python train.py --n_head=24 --bias="all" --init_std_up=0.0191 --init_std_down=0.0 --batch_tokens=131072 --doc_mask=true --dataset="wikipedia_en"
MLP neurons of a small language model. Each row is named by its layer, matrix (up: input weights) and neuron, and shows model dimensions 384-639. Each number is 500 + 25 x the weight over its row's rms, rounded and kept within 0 to 999. Numbers have three digits each.
After each neuron's rows, "fires on" lists the tokens most often at its 100 highest values on Wikipedia text that the model never trained on.

L4.up3444:490535488517492501521477463511533543493501478511535476496504469531503520459530467537539530465486508501484512489513498478533511448488461506468536493520504514527500466534488501518494514467542522494489445484519498497517492463469540496521523488520498503542516459467498476507492486551470495501468521477499526456531521523511498545515481476476470482461490534477505513499531500514501501476520481504526474516546472481493501496498507480505469501501504498507480484515469516516482502460478543494544472495512521453508477487508457516457503444504495524465528517484500514499489557486485477517514525523514525489501482550475513485467510506544461529476511484498524486472545449441472530465507489511423501512502479527500543511489508483484491499535538523543525506451517511447476485522487522
fires on: " of", "'", "s", " full", " (°"

L4.up2342:479530453489456496522504541534506519510560428525500506503469492468481462485489511472568471459518494463511514560542496509485502523496503505498535481488502519523465477485461460473470485517475527515503486455506512530497522506498478517530488454470492516460503484504487482539510539486486487495499500489500508502473513541554515488442511481524471527530482477479466488513517496523464473519489536458487523472515496514487489538490464555516504505482506479505515511492503521533514479511471514508500499482488485473480514507475533451477472473516466509480507564494538504480486494519466481487487531526508515501501551536466515496514488489498478460498497482508490523475483447479509486521418526452480504529506489550495488528547486559462468555517485485484449502447480514435484465457473532
fires on: " of", "-", "e"

L4.up2919:507529529495441513507508485508508502493446503450501559493518447533466504463517468513507538472474537495508468504483526483493495524516494433504467489549486544507465494508490479488462503463488473535506506464503462521509503469474517476506519480511535465481539491511535479505478510498434420501500484514509467535496491517516504464454459508496452505519512509456536528508467505496421500444479497496522528490513487513454519497503481480479548528497500522501499501456519496490509532502440517461436491512516514480462497563535501476500468510534468463469474527511497488518471545504470507486480520527492488510496495520512543525482535496486496494505495522501490499511520451529545471541466507495502484491445488524511495511502474506477485475501469515500491527489525518546479463479514493
fires on: ",", " and", ":", " as", " in", " of"

L4.up2857:487527486493468525484488503480502488479495509515504519526524473538496495515508501484492509474522510536485524477489507473495514452456481530506494489534505522493563479479519444482515478478531502465525482499536477470499518495466497510529447483559473519523464467539502515480537479482523508510561490514420518502514493516497507521478491492446476470505522530511545498523521470497523537518503489532496488504520496534482506515512527490496512469502456514530506517512483494457481456489514461481485532489507493530511459432443505467532493477531492517453509471539460545514497517541502490480490515523525530474507476478510495495495493570454501505463538496473496522514425504533518514547488525515494564512520473521461479501502527502493447534510515552574509494495515522487478493522486472
fires on: "'", "s", " of", "’"

L4.up463:506486496493507505477480503472503467520482461493542506477515512477498473544528521540473498517469512500470490494490505519476498503478517490472527496511510508509482479515494474494496464459521495466521532480502492505524481487502478490494526541526498507445523519491493485500502499474490517466499525512475493466505521490521465549498516546503493524515517483518513504540496516503573471551477475411479435485515454505458464516504487500512492476514496509483507454498519529530500473518512450500471525498501499511508509500517490469519470493465488513541532504448494495530486493473503541516545500486513523517476493466498491542509518472508523517512535507492525497488534488491471542507481555508530521468491518499515483499471493487475476489485494530560492510521520497455481489533493531
fires on: " of", " with", " for", " years", " on"

L4.up4160:550527505454457479513501535476487496501562494482463446496462493512496503491527501432522529498514540480485506510530497526540529520519495510459486474496514471492490484499486490529472456525515490525515496475471538531514533526491485491504445498514475477568493487516487483494480518467471519468505485480487553545507523510523539481494484492518559535482508492526502458467516540475509454540483502462480513517511478514497441503510477494478488496544517452488512515511478533539483502470468510529511504482460484495505531524509494482484482520480524489446475537512493491500507510496572510501487457526512502515552491518531482480507500509523481482509533491545464546495522478520517471489491499510451491518480524476554516498465475518457521519408482532534439484492469480487493475495483471
fires on: " of", " Television", "or", "al"

L4.up596:445523473505467489524516497510542475511503499478471464504511508451532456468450523473545466462478517514485479508529529514525520457492493500508507530553490498477530568527519484478522493539473507431506500476531575465518544526464489489518483507491538482482503530482519509510526523469446520490498499489525539504504521493454469482503493500494524478482503525505496524530520457537474520470494480512516534473524510540479507510466518479545527508482523478523522451472523474499478488534490502503525513496516504470525521481541499492462491544489499494460462508531492499469487471490498488509507490548508508503497493476467529476522531509526504504501542484519507526465505460519474493513460490524510503475474491511492484474542498522527497465491529529569490529514520478512485531520500471
fires on: " |", " ", " at", " ("

L4.up3608:471518494477551491508538476490497492551481499497508544517514497492471490519489474482522486530541534476504487498504488545516519448456487462554540506507450517479491438483549506545521525469487537428503492525425496464518486499519485517529526465475556516504527510509475467497501478547498526526482511495461483482560486432480493504465500495508521521522536475494526481512532479481452503523530526515501505511452484474551471500547521546529514548471456473477503511490512510507520482492500506554509509470468450509462506566482494490532491477520482456457498497517490504491540511504515486501499484491483548543448533510480490448463485510498511451482502501499487510546482512511504501503496493502533496507460486523518461504454537536459513493535487522487506490452488500518491495539480530
fires on: " |", " ", "\n"

L4.up779:504474471508495502511544516533484492519529516515492448493487453494523477501499528506525516490495515473505490485511500535510459520535487466513516493509474486489461509509532472509477527496493494532516523554468518496483541524498504553485517493483523485491525553477528535501514526494511470523477498508467484550458493524510521500539505503476490507526516530488482530514502507497466546471506489509483536489524462471487505473509491496505502526488493527497527513491474466494511499498486513516532460518514516481439502555491459501501509520458477555494535496491494461506506529459470522509453538505539495499473469470465490524479503522515492512482508486509538520475530449527491457498505480453465489501484512533525465494487469490480490497504484495483515508492470525534449491509470529
fires on: " and", " of", "=", ":", "\n"

L4.up1001:541501530511466489479463534491528493504506509493444525497529549479496523469491543520522565516507467512482487462543518514472487542484508511496531490523478517481516501538478479511479438485518476507477470478486500481469487526523484468497508533486468509457518503530505508510507523495456485540506478511508541519496510478488512487521532488508486522503470516486525499515498473464481512502508475490443488521500517507462492513486522481496472502473447495515469496478483503474527480496510502501525506510455547481471510483477525482528516476449508483503488459482504493518481484515476523540525474471524549482480506482488515499497499544517482504546529497496494499490478549482500529499456511444570512531504513536495527532521495482491565459466544505526523504501506506491510512483508536
fires on: " of", " for", " to", " about", "-", " on"

L4.up546:444475527520464502509511512519543521496504468551503517497509486491541470498481476504500549489504536472475487464506532477488558537543499534516490478481481517457487464522478518485477536521483552524504485504510464505454437569481472501513471483548556522507443459520482467530520501512499488445508514491529535458467442517518489500490496508514488495542460495555519508503496508534492483469507504520494509495468504526487493521489487551498501510504490503492449509508482500502491473534440478502511493515484467513511527525476539476505497528480502502506465497474472495507463534529490507477503511511516514528487495489490486512491491496537506536492473540487508492516467521494516521504514544490493506480504493506507491491468479452526528519516471527483503528524497509473491476507486525
fires on: "7", "3", "6", "5", "r"

L4.up4543:507499478529474467518488497501497512468486534498523515477501497518510495525517521516528482498472532509501506510502510492419473511533502480539510473560504477542469494498473502484543523468482509475528537451491531498472493489530512487542531539498522471487486484500485502531497559511520516478470456522458505528487517528509489515495475510479480466485500493504480537504550474495455517511470495535499526523467466468485515494476471515528499531493482491499552509532507495520561524500496513466519528521528460519480467508499506431498555462498438489511538511466444549463487515529489457424502542504534468505481514480496477479518493509531525521511447484520504513506517448529485510465473520529490485476531517545490472493499474524485494472537480477520523487545536473520490517495486538
fires on: " (", " of", ":", " –", "od", " "

L4.up717:445480488499481478534516521521498500473469535509486516543521528545513504522512484549513524499476529548516532511517522474452449509547511551504506542458518525498526486517479526453495534495527478513475498502523515513451502467601539526487474523472509478505485515506529515530521475467473503534465487466473512507515475481468482516492501543502491490479521544490499471560550498477486504541443459513503491502487497507545511528486515500503498504503476582497474471497483461535528502543507519454493496520511528489490489511515477488509480506516471523495523482491467533477453511507515518482456483540482478471463476468491540497484504497525531471468520501510552485461519519506474483493502464495475513521511536486479539532499498495452537455485517514518479476492506515493525488469499497
fires on: " |", " (", "|", "-", " ", "\n"

L4.up3059:435506512524465504514497463507470567491456507466511546527493460524528508502499481533490514499500504464513485463544536506490508528539499507524482486526487528468504474534462522486531544522509513462484472534462486532472518495511486484488508515510528515513480471458552491509492544493502524552495512532466494521515476471487499476528484540460459459526523500543519514499484448543562528500517505498497520510530516474487506501492503549510484489521492559469521533522485495513522504523539516454518502498482481513498484513468524490505543538470533495508517538504515451489496493453509496512542539530471459496416499491494493538552513468499483534534514544541480473505521509490509501492512516524508475501485481465519472514499470518468455561489494502461507494557515497483489496469527550
fires on: ":", " due", " are", " works", " being", " were"

L4.up271:516496509442504480514473515462477501517507558492518489467504462482513491469474452474456489496538511502529516511526477468494447485501512510514538502476487485491478548497467487546469507503497488439493480501487550457497530507535448536523490494481523528486512518486549486476516489504502496519489499496462515505495473496475503482457558486463554527484486489499447475532538502502475476511526469498514466521559495478486523547475487510544581552502498496511513534511499455469440516476516516496499491516449461502488486529454525506510516524507511485503521477532528448487537518524490493490518481505473527485521517450487512489549484481478518489520524531489461503584490469497516503524478444476495495506448530487537547523502461510494481476543519509477475500477485520520520469463544514
fires on: " |", " ", "1"

L4.up1840:457501467499491498489504493490469492505501517522516518517501501524504518473494494504486492558520492524489500513481445490548523513485496508493497490501491518493518484511500488487569464485501481526479464536530480457487467535525495512489465509496511485533516485515528524502462506506541463439479457523480509494523488489458533508513486524450498439449503529505490531519469496467480515556517477479513520497509501491461522516527534507529443490485519530498488495480471503459474487492474507487487522468506471580500452521489469533532493506459541527479508551482548518498515496493495506519539490534521467493491470486470454499503492499520482499504508502525532481491465477518475504509517515494508517494510469517513484521457514519494468489463530460559462491479488493421498486498507509
fires on: "'", " (", "s", " et", " of"

L4.up4056:472497480503514465489558499480495500525517550511485474519472500507484482500484444494488504512481527541511445533489493490477471512526503520544534474515505492486538486495509555487482529473535471459502477482489507488509516485507505494522459545465464493494554494473499495506507501471511513509515511549445490477501492519508473499501519517517567525503469484479470527464537502518540529496468484511539519508506518458487534521511480507448518450512501461528492488540507465457529506483494495521537505539472503496479497486486513462493499519523497502485472505542470482533488545489468495480474477457429502452526537471486522445515555573507489495492486513519492473487540506476517525551484522526511480545523522471501509505476459500459514483469438485493485499489491502512479483489490480
fires on: " |", " ", " UTC"

L4.up1262:494498529485504495533537476503511514512477480490492514489515479516498480523496523530490441520495462500515467488539520533485512492507463480540476490463504494535466491471498480471510473489505503480488538465476504517474513524491495526551497532520498502516504457442510513495480533516495502459529495511491550521490484494511546534525539504493458496490529507501481474507513470515472498553508510498507503486536504485525508511512510503503480485523499532466468461459495490478524492492490499503518492473496482499525557481520517474501513510488511485525504485487498510517465491488512472507498470481457533545483515516503499442510520533535518469520449430420505558502520452474503498514483512537512558493504513518512528490517529520516515493490539448471516509491463516495454441487514496
fires on: "'", "-", "A"

L4.up2401:512532484483500495494503425468521509503508497485485470477539475547476532508479505501509496488450506526474493457501515513477500494473472521474515521497470521524485512484484533484498499539476505494505498484535469472477478531530463491469511530493540503514537474498501493509485466476500507493489513530509508501437452516501506461492505504523445518488482510522464540472488499507480508503486484469492522482479509531497497526474554454493480489463492491509475498527490491506496498552456498514467550488510497512521498485460518476490534536453483526517515474509484483519475544492483522492481466495505505503462513474525504481469464534496494534509537472490512526514518530522486488551501517513490484514471514480490502471500478523515544459492497494515511534536481437487488467476512518
fires on: "-", "0", "5"

L4.up4601:485523525472507484432484543485498490448507465539446505502484475538482485507510510497505502470456496481493477528504493467497479470491480515510544483528525552481517496475541475520500503492498521491461499546528483504502453510511539497514517520537481474494457538522539478518520527512484510469522475498481494507513505522502532486493483494510538511500475497515550518495533495497524522479499512522478491474500524509491504528447537465485495471508515520501502508492468544474474521505566513528510486508518484502540498501522487468490522521506513460481495498504520505484470498469491489484509493520498476527496451556445473487532490460504503520481505452511532511501513512517485513512487469510522506494539494502520515469485528509484544516481488461485491495474562494504497437497473497
fires on: " of", ":", " de", "-", " du", " "

L4.up4409:478465450502522538485486502558475478522511513505475529530521471513498497530495429462475519493485531515571518505535520497509498439526550519472482524520484477530504481481496514470544529561498509457513499519516491492479494525506506507426490479469549450525504516472500464510513529498519474511552515485516476502517471500504488499500509461521537544466483496532484489510540498517473484511470509491500484515570471472495514453491485487509512532471507519469495481492489506516484472487521516496521456493514490463507500529500528488474484513501509494504511500464489473526486510484534503494483506543497503518488507503501541518506486480525491529519518521495480520487545521509546503515557503468584480464481471512524519543491480536488512515520541513481530497477472513490498460489493485
fires on: " ", ":", "2", " Title", "9"

L4.up736:453522448505509533472497499527476530511485499510531503536494482511484499544486482469541469497498477513515500499495466517469550506557486493525550455506474524510475521526469519490505531523501500506487501519514485479519546498463466485491501457484492527528481468470528449479482534509506457488521441478485461509473491479506509489500488533491467489504488488449502517518430544540558507475483501537504560532521477491507478494458527477508482553486452529486494483470502479536584501507465537491494444511472519478495489488492475492491507514488523499467509540512421477527513505457513493515562479511463486518455543542486511530495476483468517480465520527486529497500541532477546510524549512534500452532528477478543480464490503515481475464474524531475518491509514499501483451426498528
fires on: " are", " were", " Reg", " being", " of"

L4.up3308:511532519490458521501520495507496508526503496487495507512493501543486511519483547480472506453517520457478465538485511538527457447494495511551530518500512473466536488455498534496532482486452510536491459494496495500512495506459516502515468492530477476514519479524547530489547524499494516444535501515488524504501479514452461466507490508475557527439502484492486532478488533486494491513459486554515523513537508448486535509488478509513450496510534521503546472497486529495512463458503488514487474529431455477509508502500474517487487498498518510535488530507499494528478498466564475479470507499480496496507471505467480481464540487483479545522475456489485501459475470508444483526542499496491507487474486492494493499485518456454515517476484470533500488478494514541511497489458501
fires on: "s", ":", "'", "0", " "

L4.up1297:521473519491499486478528508513535472495492523492541515480493504529503477495499479447478541484512530477501493525451484495495468451517507501505497452499503506506464483453517478508528522516520527506519541503511492530482512565481543504515474536511491501500478533485476483488475512499557523537476480483489471515523553481461518497548492503489489506490508506539513507498471481490495513449532475498517508497514489500473496518522515463512480512490539524556471510471543476503492522520501494523516475498508518499515502481534524475500513477521483515520512514492509516494485478526448501516537543456491510541504503499465480480522476477468522481516497506474527484489476553455496468553496492478497468489535477476511495478499488506497476503463546459482527494514530492507496465483497525
fires on: " ", "-", "'", " A"

L4.up1126:483522523474488523507517459483487489495507506508470536499517510505471488500502534529539499441566520459512506503512517480490521535536509520535474507493508472529500494553486529515517459485472531536493501501455514539512503499479520497513491489508494501497479520516505505534504518560508529514496486513501518498518511496501508492483510519488461476487510523496486524515509485417477489511467471488515510470474482543469552478461515515491469482515518523479466493519508526505503475499455544517541472469480494485497538504492518510526560527493516469510498489488465493534482502479482478462483477504536490522520464477489512513444491484451495496500489491481485513513487493498505500500491491482516519523518538488522494511504487478529504481484461513492512446485521502496511439496467505
fires on: "C", " C", "S", "M", " S"

L4.up561:456447514505539498481488493499517505526501536502475486488524527466544478493540466556503519472502470517530489547527506495491469488532508529460495539499475510468497491497511529482457494533483498510466516469494474478516526499499527502518459463484518474499516469532468497496520534500511466532512498463445525485505510481478504531508461485522519470553477498464505504501507520517580517501496495522515550501478473471466464487538448477590516511482503521480497542524533495493510512511514488508544497534495466480473464541506486451517511545483422517520477485426476450472486530519467523503477503496475486505518450497457509541510511499485492491502478514515514526477514532532462486507537486481511529484504502515482555481505522483484488476466504492477486457530458487474465533495465452
fires on: "-", "—", " (", "is", "h", " al"

L4.up3526:498469459511517512541480502498503517483498472520490510507487531535510473459519495506574502498516506504498510510484499507513510498457476520509488508508479501543492480502470485473500479533503475541484490486507493528477532480535506479493460538499493488499523499519503519472470549500499474477488458523494548502496508515495514501491443553480521502498531480498541510539477523521494497518537524481499468515549522502487485517452516477496515490532474503516464477513536528482506469524516465508538477483510534505503492499512512518528481506515471503536492512506502496536486472462516457478507536478479478564478503489493512530536516491510494519459490468488465466517538492516524497541499488497507493490506479470497510513481475526489501462552480502516476539494542501553473520467507511
fires on: ".", " of", "'", "ue", " O", " K"

L4.up2737:478510506484472509506512489513485474544510481494536480512510493499503488506530493512542513523494491506511523549529485487506503525490478524493479535535520531456529479492490505507543481514518496523486473488493500508475480491547494482511506442469492537509479516489521474538509541448482487495504488479479479505524497524497537542500517489481527485493501507535524472549522481538504494551510471522503443483533550476476486486473514466499465468497510472481478461518480549489489500501513497506458524476504501505503538526514499516516479519495533539502558474495530442494537516460469480500525443470502556473506439512488511502525531521510477487484480509464506471502544501476511526557514541488486510506487472536525522444469503499502516506494498497514463482460479541513499494460505511
fires on: " |", " of", " as", " at", " for"

L4.up4132:513542448499542463495481499509517525526501513584462489543530468505539516481477502535502517495507491526496473497496518501504469478470518449502494539525504478464505482482498515497477479507475502481474468545463504536496482506555521525495481547511532461508520490546462494500487503491512515543505508549474511480520461565555518479554503486509479510520501465496483489526513499492469478492507511492463498510464517501518523544467533510451548470485515481461493529570547454485509480537501501457494509525505516497516491516494541468488500479486526497530490508514448511498513535496493464472546521517498485469492527495506558513522496465495479519533539501503479499481508459518506513513509530496553513508488502487532501516505485495454501501485511475480474501513499487492549504466522481
fires on: " |", " it", "4", " there"

L4.up154:535515481477506525512528557458491507508456530533566511469476513512496504491452493481534497493463523498498461492495513499477528491504556529549497478487521491514513482514541496485508494504467472468473500577525508505535515519536509550504510486535497502553475482492463500502516461461531467495469493523548478523481503435492502450498513466525485540497450490528516509490479501478500495486503506527518536530488476517521499530524494518499504532451501484542519513509507463521542488516500492486526505521540493442524491523506478488490510458491483517542528498515521490479481490487496480439446554518502458514480489443495529461508500507456509524534493475516494482493544498507470485531504528519486522513492530482492481509497461480476478528501483503555521506527521513489468499510525509
fires on: "0", "1", "2", "3", "y", "6"

L4.up3756:508539497497520504480522482523417447530473485501494470501485521445472505488497481536493497531497507518491492502518481525530490499456508501515527508507477545488503530467515486557509499532486539475499514555481493511505531552486491489496516540485507511487509467475533492461439496532493494522492505507497475526550487502480512500503498493511526476464513499501543485538530472486467498516497484482528503504509518539482468478451491483524461497531546470538463516506509487502510523482456495503497500518523453525498525536525529479540508468469516485460471456528482490516579490527541503491476517517480547527496501510515558466474469524491506465526516491509511514471494498496516508504486525499525506485461507494495502520480541510523521497527487534502492524531463459506498530503517505
fires on: " |", ";", "|"

L4.up1552:469515507497536500507471516493520474506522506492506479447472536533462478472501458497528522479510472489496508505507544542461501488558521456492480522508509488513489517485484469557466521495486528495513481519493501513503514504520472473491509510541504508458511567525478480502490527533504508455506515478476511537502499495512501504531498518530483493488511526530523488473525507497483451543451481504446482469509478507508490475511478451501483511475466518494471476458516518450485537532467498477482414453493542490491456509479549482505519473491542484476485487539486516484532508498477507523546445536527481537507515527485481482494496465504508512492518475450500523536515489525491513503516468495538549448512530520464512475500495534466509477471480504498492496515491517503469538525498488
fires on: "-", " of", ".", "'", " Roth"

L4.up4316:488513493489473507470515463468529503494518528494522459485514546499540517478513453516450507474492499554486475516503536492470479528487489478494535490515511498498462506484523465508481481524507460518523505472470487479508521514511498483485509514531506506491517441495495532517514522510486520535487492532502512539523517484469472524520503490496474528483506527524515509474428451538469498511526466513492540531517477480513458475511510440509474516454508477474517489514542485519523517525492523527468518485511471537502493477477458475522485500489484510444502507491477515532502496546564534512488528486467487536449512477469490545472557520485561494464516495477433478507506489491516508533473499538472535526527477470494466524510482438522555531508517507505547517539491490461520533510495505
fires on: "-", ",", " ", " to", " down", " yet"

L4.up2520:471479503480520475498528515450494501516552481520494490523542515519524541509501487494522495486497532468471498492470498557505508505475495484480478502523507500476486473516488501497467453515522475500471514502526503485484495525529512516529485484494498548546570494513469518469478451506505503470522436489477529482493467539470529480477516523521535473479481518498489499536515495461516526481464476512531475525507480479457477526498524492508543458494533463505523502491494516484484461499505503418464529487495477522495483497522532518556506496506536487480502500447485496501438494477519527493459485515535526559515449492469521517498569497486511505516555504467474522498477478497501504477519496523518527477518494526506525515457505499490560484434467514523474539501497508468504493471500464
fires on: " of", "'", "s", " (", ".", ";"

L4.up320:513466468512462461513527503527502478492524534534468449526503490531500506488524499489473532556495497496518506529519538519533520495508478507474523537508493464478522519461518525496508481512459480479495498510494561477495511521482540510481473489495492523483526555519510460473492523481505499509503491499510503524508515461502490489500512508514512464470484514501506482504493451490501528560481498533505500481497465489513524523524506554536514513500466450537495489475537488494495496449482503540492513493481505487545497476551506518505488482419527516533499479503460557478485497489533493467477506536488513484505476510529523534510504531511518533499498502545524506472507538503499530484499498505539468470504494497516488525482510478526496499463475481514491514487494504542503481529461500
fires on: " |", "\n", ":", " ("

L4.up3054:513468510499513456488478476535479510490495474503522491517526538526551475505463476437469480488523463493534528502467518469466523468445524530519500505516502516499450508543489498488489530535473523471506528468515516522514494513520536525546471453538500444466494515476494488468473470506527498521489529524488511532489482507477503504504475502476471489507501522515490484523441498507505518525522498473509475533493465537503520536505541482521508483513508526498509498486475530476508527534504509496474512508524497515492481471509540464525525538494510490507469490442529516518484491479488538512502517485533463509465528449472463463471477461489500497519476490454495545481477505453474536534490507446499508500542476500535484492497540494467480526480530503505499519520522480515517478490491523
fires on: " ", " •", ",", " home", "-"

L4.up2496:484479488559509484496534484513464495489514536474500497494482517512485489481506517495523533518545503514515519463500480514531505492510577546477535529527527520490500503475526475514513549467501477475498476504482524498493546514525507507466494510475538494531518527483479488525485517465505489478473511513491534525497499485531536511496537501497448467502483448510458467470525502536458461493471458532485520482490460511518512545468521471444495543506523479468509504524495483491548524539514493513502537525524511503472523533501467483523502514484503509500495485471522512549470486496495502567468434503523530481542527515508505494450503505515471558513518489485512538527487499522470478474535481521497519471461516482481519504512482536471535522528489547508475524487466471474511505476489582
fires on: "2", " (", ".", "1", "\n", "5"

L4.up312:540483514514447506509505540440516487470521499485534505500467476550495463534502499526522460516432499547491501469494514497495491513482499514508523515504521506493476458463442527507480491481480473488460507527523489485466490485528518482524553509497479473533486464487490481520472477465496490489469524479504505485474497500531528488439510488529478526477494535500468532493523486500487516520483513502487533523478511477575511478510463496521501498498529503555496517512482486473500508525486532560442532542488572536527481498541503461534525490498491552552505484454496452519505461478455512482522502486532503510468478498473529501511524471454491480515518510497536531516476485484511501492524488516536494505549521488498510492480479503532460452485515505478501541509492500472513493490496559
fires on: "0", "7", "8", "3", "1", "5"

L4.up2192:487497508507470521510497458473482500480440536478484500518461495489474504507554467490480502477479481483524451507485479467477498521442455555507515493474487527506477489468546517475514501468513516542487462503468494520503483492552483493526500507479509489508486503456479529463450477475497506477504489473473533482517493509489463526490455531491498481513492510472443482485545450496562510520504486479539504523458546496530469529529490461482512498495541477493500437502468553472513468496524508496512506506484537514508488499463522525528550438504504555489537515495464528504530515508538464481463519523504519518517496489502503460470489498488445523502528520509513477467512501484486522487528475557522506489543516535542500457496491458471499499516473511510530520491549523461495483521524492
fires on: " of", " at", " in", " ", " (", " |"

L4.up4293:481473513506475495513481475448466525498492506497460533522479518458512541522486533503496519537550513475503507494505517485508496503508458456485538491488530495487486497501488472473492465488482480498497524512496472493465546525523506510524498554474456474438536454466514507510508491498441499508487512486576494483539470544507444539530539460532492552485507476542506528508500500521523511555485514537554516516458466523478498516512513509488518495541505514574491423504475527504521525527538491511498500529496538495517463505511504471506511535512504495456466539504498518463521510496494492490497519492497471524511531478484492553449475514508512503468502503508503476469504476479488468464496521531493482480510551485524467498503534509523505488464519484512500479499502498497529532533503525
fires on: " but", " though", " Preceded", " over", " however", " until"

L4.up716:523481443525497489505531508541496483553517514513505480511539515497465489491512479502525514530472490473541506538524504470509503524477487520483517490543494529523493556451484521524455542528539497474467505536434565485545508483535472503506508498522504481501511474497485512517480504435505537502505508503463501500489525521475483531461488515484512526500520469486493484512513513494510544515485488521509497526497501544517508529495477461504498447495495519541501510542492500493557464508503484477485511488516517529472481508523482507502449484475507480488570505470452471477465458472527519489471484468454492479489508479490539424502502513486520512487507484512487490488527488494471489535513461527441517531500510509456511514481500529494559481473492533433501514529508489491495482567526493
fires on: ":", " ", "2", " (", " binding", "°"

L4.up4404:499479486523483547506505470491486524490492500508480563547516527499498513502457476467438522529491522480509492479524531462497542497525537524511513482514468494489462475542493539494506490512517482505472487522524480479532535480518488511463532537509487477504478489489530538502579483511477463499476544482521453484482524500533471503468465477499507506512505494491534476492509508498443497502520494514564526521534476509485514509510517494454506516524485530515535461533493525486533520521511513471481516475533509478488535478467490489525513473530516568461529505468511522510499469459493482511479515492472508496493496518495493455561497537509498489480500520526500541459499460550521498536511521494523508494456498502519498513523503477459498508507459566504501514527522516513464497517481515
fires on: " ", "0", "2", "\n", " past"

L4.up1972:481487462475465499479503487526527498508499528465503497506484513478511493518453475523492500464496476512492443527487494465480488484475470496541465519540518476541504491477525500484526466494470512509543508473502509536517472503454470548517504551523490493564519513521498487422488490500461500529514519500522522506493474487511514544530505522465518456463478486499471494495492521515493534535547478492546509481498512509508514500462514486521489503528472504503450500492474472532555523501483541514520512478516530513501510515507493487486494447476529471488534524514481510526517488488483492490499514499484516502463519483463502488550528472476476521460473487414506516507496504474462450512505499450539538478518492500520512526542482487503480548512507453526557465513499439520490514515530459
fires on: " G", "-", " g", " ", " |", "G"

L4.up4118:498469502499500480546490526489456561533477512511487496490519558506511504478500510465554538463484544461514475525527519505514480535511519501505547475498496518488531523514479556537503463531501531500493567525513494505520493526554507509486532498475477520533500550484501507504490502532548500515498445527539470520518478494501485443539482526518486488467530505479543504529485525527529488526450507496526466510490525492502492539564463511480501533503506500569515481543499531528501534458496510521520501502524492494500506432490501484493506497493469480520498469498503485456491478487501518502478511513512476498492510493509572481509501478523495511522461527511512518531508470505468497550533478499494498518535481517484469494502478491497443510499473498518479452518510521519417490511515500
fires on: "2", " from", " at", " part", " June", "1"

L4.up2996:462486504518477498498489454492483446507542467490528505459487485549523489460501475470546473512519554457501502514487490528521508485542545523528512493530463483508509496507502456545487497526481497524505460454510502478531509504528531481515506471497516493524542505483485514494470462483497530476494496499514526507499509504456505542479459511534528457499540474521517512498478471531550484515495527531491517510544530531501509432496500515528503462528491525464499555535493511443474529490472494471513471528482554537486509501507489508453482466506484497538491488516445545490516504493545434472488500546539479515449494516501497492501530447515459533504475487480496532478505474443476511499498515506528509526527499528496542484465486497476511486520513511489503504472517488544510485494499506
fires on: " of", "'", "h", " de", "s"

L4.up2743:483477484540472493493466509490491483480532467510481496504476525524485488494518480493461499532462520518478524501519497517521489493555502504522487517546557498502500502508487555525496507480475469484487507478518536502517531512530524523476526520504539473454496493498500484491489522481493503513492474533471536491447489516483494548525484482498518500523541510516531476527518504533518504485467520494486546497562458542476473498493509478517448510508525465506519545505494498506465463520502503467554465518510518506522523469486535501451485490521527485478466517487433504493483507483530493475491465505498522494540469499505519475531528523544526530496469493499546502493570534493479513489519518490504506526494470546499545474503522525516491497508498468529481545490499508531527467508529463
fires on: " of", "s", "ly", " the", "al", "ian"

L4.up3680:503514511479480489484510513481459486466504480483490516502522514502486465516504474500479481489482500521466481504508481507520501465473468544518513484517476513433482550470494474534532507509509493517527476509488473471501499493481499546513505483489480492492467488525545534542518487514488470457511448527500476503519492510460511492524499493474471531502534532500524544507481459449527529513525463554501517535517554493455490464547451479523460474534551537513509523524499451530447505543528492509508548504495537488531469464483486493503509500494517519494507494465493487477479468549529506518478459545534530464513535531489508525479523498534534464467512490487502492481514486512467491466499530505527522500494450508511483484483494414484489528506476510566455515481509504503506472540456491
fires on: ",", " of", "s", " for", "'", "ov"